{"n_layer": 8, "n_head": 10, "n_kv_head": 10, "activation": "swiglu", "positions": "rope", "tie_embeddings": false, "parallel_block": false, "init": "uniform", "init_std_qkv": 0.0135, "lr": 0.00985, "lr_mult_o": 1.5, "lr_head": 0.00432, "batch_tokens": [65536, 131072, 196608], "seq_len": 2048, "dataset": "wikipedia_en"}
MLP neurons of a small language model. Each row is named by its layer, matrix (gate and up: input weights) and neuron, and shows model dimensions 224-287. Each number is 128 + 24 x the weight over its row's rms, rounded and kept within 0 to 255. A neuron's up and down rows have the sign that makes its largest values positive.
A block is one neuron, or neurons of one layer that tend to fire together. After each block is what it responds to, as a language model described it from the Wikipedia text at the highest values.

L5.gate156 [149  89  95 140 141 107 121 135 106 119  93 131 148 144  77 128 102 152 119 117 121 146 102 126 125 127  77 124 120 165 169  88 128 123 138 136 143  98 169 141 147 106 114 164 140 128 134 135  95 110  92 129 162 131 142 125 134 127  89 148 134  97  97 106]
L5.up156 [183 134 138  96 103 142  96 117 119 108 143 110 123 104  87  84 114 114 150 144  99 111 105 167 156  87 132 106 129 117 132 122 139 127 125 139 103 109 100 143 160 143 136  96 137 108 107 186  95 166 132 131 137 136 125 108 145 118 136 148 129 138 161  92]
L5.gate1047 [124 140 151  97 134 106 144 157 105 135 140 117 125 101 139 139 153 156 128 131 116 108 162 125 132  99  74 118 111 151 135 146 118 135  73 148 126 110 163  76  94 152  98 125 152 100 118 147 116 123 110 153  67 140 102 156 121 111 109 157 118 125 159 163]
L5.up1047 [141 158 156 106 111 121 127 118 136 134 101  93 104 104 142 130 127 175 126 164  72 129 146 147 151 143 105 135  81 129 130 126 103 129 154 121 168 137 153 138 106 136 134 126 117  94 133 154  80 168 144 124 113 174 143 118 114  78 132 193  92 160 159  91]
L5.gate1718 [136 140 102 136  84 125 127 129 139 133 129 155 108 151 138 147 150 125  92 110 134 188 132  58 143 130 140 133 122 161  93 115 106  99 142 106 130 135 111  97  97 111 115 118 152 103  93  92 129 127  66 175 130 114 102 164 130 133 122 153 176 110 136 138]
L5.up1718 [161 124  91 165 130 113 113 101 183 131 146  89 170  98 137  99 137 119 106  74 158 131 125 143 142  97 148  92  92 137 142 133 150 129  79 159 125 129 116 124 127 119 153 150  92 120  98 108 139 159 178 132 145 123 109 106 150 138  97 124 125 102 163 152]
L5.gate2076 [127 168  98 130 115 110 137 153  83 109 171 142 148  85 153 164  97 142 109 129 143  97 173 118 139 134 141 107 134 109 121 116 119 140 108 140 132  85  99 141 161 131 124 161 197 100 138  81 120 177 104 135 102  82 104  99 127 145  88 151 124 102 101 147]
L5.up2076 [119 145 156 135 118 119 176 154 112 150 109 162 104 158 122 126 124 106 148 126 131 137 147 151 117  94 122 149 165 123  88 133 114 117 105 168 152 137 162 141 127 173 130 101 123 142 121  81 127 152  83 139 160 151 143 133 135 174 110 140 140 109 147 104]
Surname inner subword pieces. Middle or final subword pieces inside foreign personal names and place names, mostly in table rows, such as Pl-as-encia, Ts-its-ipas, Majer-us.

L5.gate236 [131 133 106 146 143 109 119 167 120 111 139 132 129 113  97 115 105 115 155 180 121 107  82 149 144 169 105 104  77  80 135 176 105  84 148 126 177 109 136 124 125 141 104 139 113 117 139 118 137 106 130 104 165 133 137 103 113 183 116 131 139 109 128 127]
L5.up236 [112 149 110 161 123 114 148 122  94  98 110 125 108 125 144 107 104  86 130 139 136 124 144 125 159 153 136 154 142 106 149 107  88  96 117 156 123 143 116 159 124  96 105  89 154 133 166 133 143  75  89 163 142 127 132 141 140 124 116 114 122 107 148 123]
L5.gate821 [136 120 112 164 151 161 109 122 149 139  76 135 119 145 138 144 103 137 101 136 125 122 153 125 145 122 120 139 103 134 139 147 130 130 109 138 146 143  93 144 204 174 118 168 117 118  87 109 128 124 172 122 127 133 130 140 140 119 101 101 116 131 142 163]
L5.up821 [ 89 117 148 125 101 149 105  97 157 144 145 180 143 154 131 113 129 155 134 132  89 129 163 166 165 124 146 110 157  85 150 132 114 164 125 129 113 174  91  75 161 101 133 130 104 138 164 108 161 137 200 131 152 122 126 154 117 121  97 158 120 126  86 140]
L5.gate934 [171 125 112 142 115 107 132 157  99 116 159 112 132 116  99  79 127 121 113 114 185 113 124 122 119 151 133 153 115 109 131 129 167 105 127 149 121 139 111 122 130 150 130 117 143 144 141 127 109 127 121 113 106 162 111 137  87 109 115 112 140 104 122  75]
L5.up934 [134 126 105 107 161 109 102 160 152 176 125 115 127 111 184 152 129 131 165 139 106 145 135 129 151 143  86 125 181  88 119 135 136 139 121 178 122 102 116 111 132  70 134 113  68 109 117 127 104 129 131 143 118 100 156 154 114  92 131  96  94  94 148  95]
L5.gate1426 [155 117 158  96 113 147 134 153 146 142 117 155 152 130 127 116 157 168 123 118 179  78 142 175 147 149 167  69 158 138 143  91  85 110 176  95 162 138  94 171 145 133 115 120 141 131 130 143 105  84 107 108 129 149 163 111 127 121  98 138 162 150 129 121]
L5.up1426 [169 100 102 124 118 134 114 117 142 131  83 108 145 159 142 132 174 161 127  99 134 160 169 132 146 157 159 120 126 124 101 146 130 103 157 128  89 105 131 165 126 115 122 139 140 120 166 143 108 146 121 117 113 118 157 168 173 123 141 114 111  84 103 139]
Preposition "in". The word "in" (also "In", and "in" starting words like inscribe, Intracoastal), mostly before dates, places, or "the" after a clause.

L2.gate356 [ 87 158 155 104 142 111 126 142 126 134 173 105 170 121 142 145 101 107 154  89 101 109 143 150 152 127 150 157 114 163 123  97 147 193 160 150 138 115 141 164  87 138 145 119 141  85 116 112 157 121 166 147 137 160 115  86 149 107  89 105 156 124 152 133]
L2.up356 [ 89 106 131 115 112 134 142 127 136 109  97 146 129 105 104 157 140 157 147 115 116  85 157 127  94 152 103 119 159 124 145 130 126 121 147 171 122 144 123 177 177 181 167 139 137 143  92 146 162 147 137  92 122 160 151 163 117 165 143 106 140 152 127 135]
L2.gate591 [123 141 106  96 172 116 121 150  84  85 136 156 137 100 113 126 109 140 125 115 110 123 150 172 121 160 173 140 113  99 161  75 109 132 126 107 111  95 136 136 122  87 122 135 113  91 115 118  89 137 104 167 114  84 107 142 108  97 105 107 147 113 137 167]
L2.up591 [105 148 124  94 104 113 151 145 192 145 177 122 155 110 154 116 169 114 125 112 148 130 137 130 130 132 137 147 129 139 128 139 173 137 136 120 141 125 116 125 102 140 139 117 157 110 100 121 138 102 133 138  57 142 170 118 104 129 133 131 113 152 124 159]
L2.gate771 [143 144 115  89 142  86 152 122 130 132 138 152 126  60 110 147  99 146 121 102 164 121 173 135 132 172 160 108 150 109  95  94  98 125 145 120 138 109 122 137 163 135 140 162 115 126 121  92 168 102  84 105  98  89  79  95 101  98 116 121  87 146 117 112]
L2.up771 [166 142 144 144 130 167 119 121 133 161 174 136 119 184 141 121 142 137 141 135 104  89 108  95 113 105 123 138 133 154 152 137 125 150 131 107 117 137 191 146 143 163 130 155 158 124 109 144 101 127 114 116 167 133 167 176 170 153 161 109 101 115 114 126]
L2.gate844 [183 130 127 162 111 105 123 109  74 194 106 125 191 140 133 168 137 142 121 134 111 104 105 125 124 109 123 158 138  81 113 114 130 122  99 123  96 115 148 144 116  81 136 153 106 137 135 116  92 129 134 187 120 100 115 150 115 134 172 145  94 120 106 110]
L2.up844 [126 103  79 134 171  95 181 174 107 106 103 127 154 144 165 159 139 124 144 177 146 123 116 120 127 131 100 118 130 108 169 146 113  76 158 194 138 153 108 116 153  96 109 129 129  54 131 127 121 144 158 127 151 100 116 124 146  62 106 109 136 178 158 116]
L2.gate970 [ 99 101 143 132 111 116  94 159  97 120 142 181 158 118 173 114 118 122 156 104  92 161 184 110 146  78 134 124 143 121 120  90 148 131 123 148 132 105 116 138  79 156 137 106 122  95 103 157 146 173 105 134  97 130 117 144 128  94 137 159 157 127 124 134]
L2.up970 [118 106  98 151 149 166 111 110 149 162 143  56 165 140 148 110 146 153 125 151 125 113 118 136 136 107 134 143 122 127  73 142  96 117 143  95 161 155  99 149 109 111 137  92 155 172 151 139 115 144 108 139 131 108 114 121 123 105 125 149 140 108  92 111]
L2.gate1401 [132 138 136 129 100 135 106 161 148 137 109 162 118 145 113 151 148 103  91 134 140 125 126 108 148 158 189 111 154 151 139 126 136 160 137 136 125 146 118 102 114 140 148 130 108 107 141  87 101 176 131 154 130 142 118 208  96 111 134 132 114 172 114 138]
L2.up1401 [115 184  90 121 166 113  59 139 101 139 131 127 113 170 130 124  83 129 146  76  77 146 114 146 150 147 122 169  93  94 110 138 138 103 108 124 153 131 160 127 107 143 113 135 138 124 185 169 175 157 131 148  97 123 157 135 131 136 134 131 127 161 115 153]
L2.gate1498 [ 96  81 123 117 138 141  76 131 141 143 148 117 124 134 152 112 153 134 181 126 129 151 130  78 131 181 110 179  94 155 129 134 131 123 157 121  68 117 104 162  91 150 119  86 138 100 142 139 122 136 152 127 131 141 149 150 121 143 138 144 106 121 131 166]
L2.up1498 [119 144 131 145 191 164 101 155  93 123 151 127 112  96 165 145 113 145 118  96 155 116 143 107 163 139 143 161 122 120 159 139 127 174 129 153 153 125 123 144 102 109 112 120 124 112 127 124 158 160 131  96 119 143 166 143 119 103 132 140 159 126 125 162]
L2.gate2282 [133 145 100  93 147 139 130 142 131 121 103 144  90 138 139 140 111 106 121 134 119 132  99 111 147 127 126 149 117 116 150 133 140  99 150 112 125  99 139 140 124 125 104 167 122 138  93 124 172 140 148 130 147 155 173 111 171 106 143 134 105 125 166 171]
L2.up2282 [149  74 124 159 140 133 113 126 143 122 158 107 111 125 165 136 150  98 119 112 118 129 148 140 147 101 171  90  89 109 117  94 133 140 122 111 131 134 137 154 118 108 130 137 121 116 106 153 150 169 114 116 173 106 130 142 121 130 111 164 106 110  41 116]
Qu-ant word piece. Mostly the piece "ant" after "qu" in quantum, quantity, quantitative (also avant); more weakly, determiners such as most, many, main, primary.

L5.gate388 [106 139 152 146 125 115 110 175 130 116 101 122 167  97  96 113 165 135 133 146 139 115 136 143 129 137 118 101 162  99 121 133 138 123 113 133 151 155 128 156  89 149 147 105 151 138  84 101 139 168 116 109 116 130 107 127 108 110 102 161 133 137 133 156]
L5.up388 [106 143 122 110 141  88 138 138 128 150 139 126 116 145 129 110 151 192 146 143 114 159 104 137 168 130 141 121 126 139 105 135 138  93 141 103 147 158  86 138 122 125 106 136 115 157 112 141 124 148 130  99 116  90 128 100 125 138 129 140 124 150 123 132]
L5.gate807 [134 165 152 154 173 140 131 172 114 154 106 130 107 177 112 118 151 143 120 152 146 134 131 147 125 127 120 144 147 141 136 111 119 149 124 120 136 110 125 132 132 110 114 135 119 161  99 137 112 121 136 116 155 122 177 144  90 162 119  92 114 141 126 136]
L5.up807 [152 164 133 124 115 157 119 144 125 161 106 116 107 141  79 153 129 171 128 145 154 113 142 118 105 180 113 113 128 169 182 123 111  47 121 118  74 161 158 153 117 150 122 111 102 150 101 114 139 121 149 124 155 129 122 155 129 130 125 176  93 119 172 157]
L5.gate1781 [109 125 107  97 171 107 135  93 119 100 149 149  97 194  90 154 142 116 153 117 124 149  92 164 121 153 127 109  99 104 111  93 128 147 127 130 139 129  94 159 173 133 135 129 109 133 115  95  99 139 119  84 131 179 148 110 105 157 130 122 103 128 144 141]
L5.up1781 [134 112 106 139  86 110 124 168 123 144 126 174 116 114 138 152 144  97 123 116 153  88 133 179 103 149  87  84 135 109  88 140 139 115 132  94 128 124 140 127 155 114 141 143  89 144 135 128 127 116 130  91 139 133 177 141  90 134 128 105 128 109 117 169]
L5.gate1999 [124 159 159 128  92 101 123 137 134 112 119 170 161 119 103 114 143 146 151 162 126 112 145 147 131 163 111 136 102 173 120 141 145 127 121 174  73 109 147 141 109 109 156 114 125 151 122 114 117 105 128  85  84 143 176 122 177 149 107 136  79 183 153 113]
L5.up1999 [130 121 130 111 139 134 114 118 152 121 130 141 159 134 114 116 104  95 148 160 149  79 150 134 116 146 119 104  64 179  90 124 159 105 112 160 136 140  58 126 144 144 107 131 147 134  81 101 102  81 156 121 166 135 119 170 120 159 114 118 111 111 139 162]
Subject slot before verb. Subject pronouns and plural nouns where a verb must follow, such as I or You opening quotes and song titles, and infinitive to (decide to, continue to).

L2.gate36 [141 120 121 122  82 149 114 120 129 148 108 113 163 142 132 141 118 110 107 129  96 120 130 146 106 176 130 131  90  94 133 134 125 179 113 146 155 118  91 114 139 143 136  87 161 170 100  98 147 117  98  98 120 176 127 145  88 131 132 112  90 146 108 171]
L2.up36 [150 168 116 125 106  95 188 106 132 129 130 157 108 132  89 138 144 152 148  89 119 159 145 175 132 120  92 129 125  86 114 158 116 116 129 178 134 103  78 138 138 107 148 151 161 176 119 135 117 106  91 124 103 138 146 134 104 144 128 121 125 153 110 123]
L2.gate719 [160  87 142 146 129 106 121 118 154  77 131 139 155  91 110 128 168 111 149 148 106 125 123 112 156 112 156 125 118  90 169 146 200 116 120 121  96  91 136 120 135 132 134 104  79 144 142 122 123 155 125 120 122  84 134 132 157 149 123 126 176 121 146  80]
L2.up719 [148  91 177 128 118 138 146 143 107 100 134 150  97 152  52 103 121 101 138 102 144 134 121 139 129 100 139 142 117 124 155 106 173 125 141 123 129 170 154 112 121 155 127 120 103 160 112  90 125 142 115 113 134 146 138 112 127 139 150 164 151 133 158 143]
L2.gate1358 [103 141 100 123 112 133 130 111 142 173 140 124 127 122 109 132  87 147 134 106 127 136 146  60 136  78  83 112 125 115 122 134 125 128 114 130 147 133 120 159 115 110 117 117 166 146 130 133 132 156 122 113 112 150 117 127 142 103 128 133 115 142 120 151]
L2.up1358 [108 180 151  96 120 101 117 122 145 121 162 122 162 151 103 158  86 164 144 148 182 171 128 129  89 138 111 104  87 134 122 144 128  85 142 128 141 129 132 101 123 158 136 120 139 139 140 129 109 143 147 168 167 144 108 111  92 129 157  96 145 152 166 118]
L2.gate1959 [139  92  81 144 166 110 112 139 128 119  91 156 108 117 111 138 133 155 129 128 136 129 149 145 140 150 135 130 140 145 119 141 127 100 145  97 121 106 155 150 152 152 187 170  86 136 118  90 101 137 144 114 124 132 149 158 117 122 187 111 114 152 134 165]
L2.up1959 [ 84  69  95 165  83 112 125 144 128 151  70 122  98 111  83 116 167  90 129 165 132 129  82 172 126 123 179 111  78 122 167 102 117 138 145 138  66 145 161 115 154 156 177  88 168 144 121  84  94 128 107  88 144 107 157 159 128 140  79 139 101 138 117 133]
L2.gate2107 [ 92 149 143 124 117 128 145 108 176 162 115 101 139 108 122 122 115 158 113 146 103 144 123 114 178 134 140 114 118 173 141 135 133 100 137 114 124 138 149 128 174 161 138 101 132 153 157 106 105  78 111 126 157 153 104 144 130 128 119 122 123 185 170  71]
L2.up2107 [120  91 117 133 135 140 113 107  88 146 144 132 123  86 100 168 148 155 117 136 137 151 185 155 127 108  77 118 143 109 109 111 156 106 145 136 138  80 142 120 133 129 133 156 123  64 141 133 132 127 140 125 170 126 130 128 139 140 125 120 122 148 131 115]
L2.gate2171 [120 118 141 100 185 140 167 150 117 131  98  99 114 124 114  96 134 122 148 177 120 139 103 104 125 128 130 134 128 112 157 142  97 125 120  99 119 121 113 138  76 106 113 147 130 126 154 130 170  93 155 135  68 100 135 133 117 192 122 121 119 120 131 115]
L2.up2171 [143 133 158 137 110 138  65 117 111 131 147 112  92 101 136 144 148 131 124 124 115  73  91 157 121 149 126 111 169 108 150 160 119 104 122 111 111  84 132 122 165 162 124 103  89 156 111 146 158 120 112 152 146 106 126 199 113 181 118 135  99 128 116 137]
L2.gate2184 [108  80 102 131 151 141 138 132 132 167 119 182 118 115 120 130 118 123 122 115 155 119 149  85  86 133 139 105 144 152 113 111 137 138 131 171 141 116 113  95 174 110 129 128 132  96 169 135 137  98  84  95 116 124 120 149 104 111 136 126  80 131 136  96]
L2.up2184 [169 153  99 123 119 159 104  77 119 129 142 166 129 150 105 122 151 158 154 132 114 143 166 112 173 117 105 150  91 147  80 123 125  89 137 136 102 129 138 140 127 103  81  98 166 136 124 130 137 142 109 128 121  86 144 168 138 100 104  58 140 119 135 121]
L2.gate2203 [132 123 100 105 125 141 107  99 121 121 129 129 152 124  98 143  81 113 115 119  97 127 151 182 173 179 135 110  89 123 153 153 127 123 119 119  99 128 123 142 141 147 141  88 102 169 110 122  82 157 136  92 105 142 138 126 138 118 114 157  85 106 125 104]
L2.up2203 [143 142 119 111 114 107 144 128 113 116 115 141 126 139 151 132 140  90 103 131 100 134 148 138 126 111  91 169 133 116 100 140 188 129 174 117  99 121 128 124 112 149 166 143 115 126 118 130 137 132 145 102 108 169 126 113 131 117 159 162 110 139 144  95]
Back-referring subject nouns. Noun or pronoun heading a subject phrase that refers back to entities already named, often after "the": the two, they, the book, both.

L3.gate450 [147  83 130 121 119 153 135 120 136 147 220 113 116 107 116 153 145 157 128 110 146 142 126 106 114 132 121  98 134 114 137 145 175 177 130 139 129 124  92 120 156 100 117 117 129 118  83 138 173 143 134 122 168 101 130 168 107 149 163 127 127 121 133 104]
L3.up450 [144 137 128 147 100 163 127 146 123 160 121 104 126 142 124 136 151 112  96 137 112 124 148 122 106 109 115 116 145  97 114 142 133 125 177 175 123 149 116  72 134 110 138 119 130 172  56  96 140 120 185 136  73 143 168 127 115 116 180 164 130 150 137 135]
L3.gate723 [125 133 160 101 125 132 107 143 122  80 127 125 150 147 186 136 135 155 136 161 114 134 109 109 102 123 113 130  65 105 160 151 134 179  91  96  98 124 120 107 132 172  82 159 136  96 125  86 109 149 143 164 123  94  72 124 127 144 130 126 125 104 136 120]
L3.up723 [ 88 146 113 101  77 121  77 136 109  87 103 108 101 139 138 113 120  95 125 130  85  65 111 150 112 159  95 151  96 144 138 117  99 143 159 139 123  68 128 180 103 142 128 152 119  98 117 131 152 106 116 122  82  93 133 113 146 157 128 120  91 105 103 100]
Mid-word continuation pieces. Short second subword pieces inside words split by the tokenizer, often after a brief first piece like u or qu: Du-et, cu-ir-assier, spok-es-person.

L3.gate1195 [166 126 110 119  99 133 172  82 150 128 138 109 118 103 143 122 126 140 138 147 163 137 160 109 170 136 141 154 107 125 140 135  85 160 163 120 101 118 151 138 129 119 145 124 101 116 126  95 135 141  99 119 106 136 126  84 113 100  69 192 112 179 138  50]
L3.up1195 [116 123  91  92  99 113 181 114 139 119 141 108 111 140 117 135 111  92 130 101 119 127 138 158 137 128 132 156 124 134 177 101 143  82 125 145 122 115 103 127 138 113 125  95 140 136 128  91 108 113 163  87 128 131  99 161 114 148  98 144 139 126 136  72]
L3.gate2032 [112  95 110 130 104 132 124  66 169 130 118 140 139 127 106  94 153 111  87 119 133 118 120 112 139 116  99 154 145 112 170 138 121 125 103 123 110 147  97 120 126 109  97 167 138 165 135 104 113 170 153 160 155 119 132 141 161  98  96 152 130  75 192 114]
L3.up2032 [137 154 118 115 116  64 149 117 163 161 150 169 134 150 111 115 141 143  88 151 120  96 125 138 117 116 141 135 105 116 128 165 101  82 153  85 141 113 159 138  91 117  95 108 126 156 146 100 114 124 119 173 161 151 113 121 116 142  92 135 146 166 178 104]
Anaphoric "the" + topic noun. Final piece of a common noun, often split, after "the" that refers back to the article's subject: the home, air-port, tra-il.

L3.gate1136 [101 122  67 132 133  56 148 132 105 101 133 141  97  95 123 135 146 138 114 122 109 129 160 149  87  99 129 130 142  84 131 135 159 127 113 134 148 128 154 137 143 172 100 112  82 138 136 120 159  94  94 168 118 131 162 129 144 135 143 165 134 151 134 150]
L3.up1136 [ 92 108 124 143 153 149 143  96 128 128 163 103  80 117 139 141 152 160 124 140 144 144 135 177 114 140 129 108 128 145 159 174 188 116 137 120 136 121 139 113 149 147 154  83 118 154 164 178 131 102 142 190 142 168 184 100 131  93 156 107 119 174 117 127]
L3.gate1680 [ 25 161 122 107 149 145 142 157 123 156 154 121 125 130 143 142 120 133 130 134 167 116 123 153 138 133 128 120 139 117 151 117  92 149 155 125 135 138 147 133 131 108 120 133 134 164 114 117 148 158 162 110 146 119 149 152 164 144 116 137 149 107 117  84]
L3.up1680 [148 162  90 155  79 126 120 120 113 102 161 172 143 102 121 113 157 111 154 166 145 114 130 133 168  96  75 127  92 139 152 143 108 116 109  77 156 157 134 124 113 143 146 120 108 145 111 138 129  91 109 101 125  88 140 136 140 148 122 145 141 162  75 131]
Locative/temporal preposition "at". Prepositions, mainly "at" and also "on", "from" or "to", opening time or place phrases, often sentence-initial: "At the time", "At first", "at Bootham Crescent".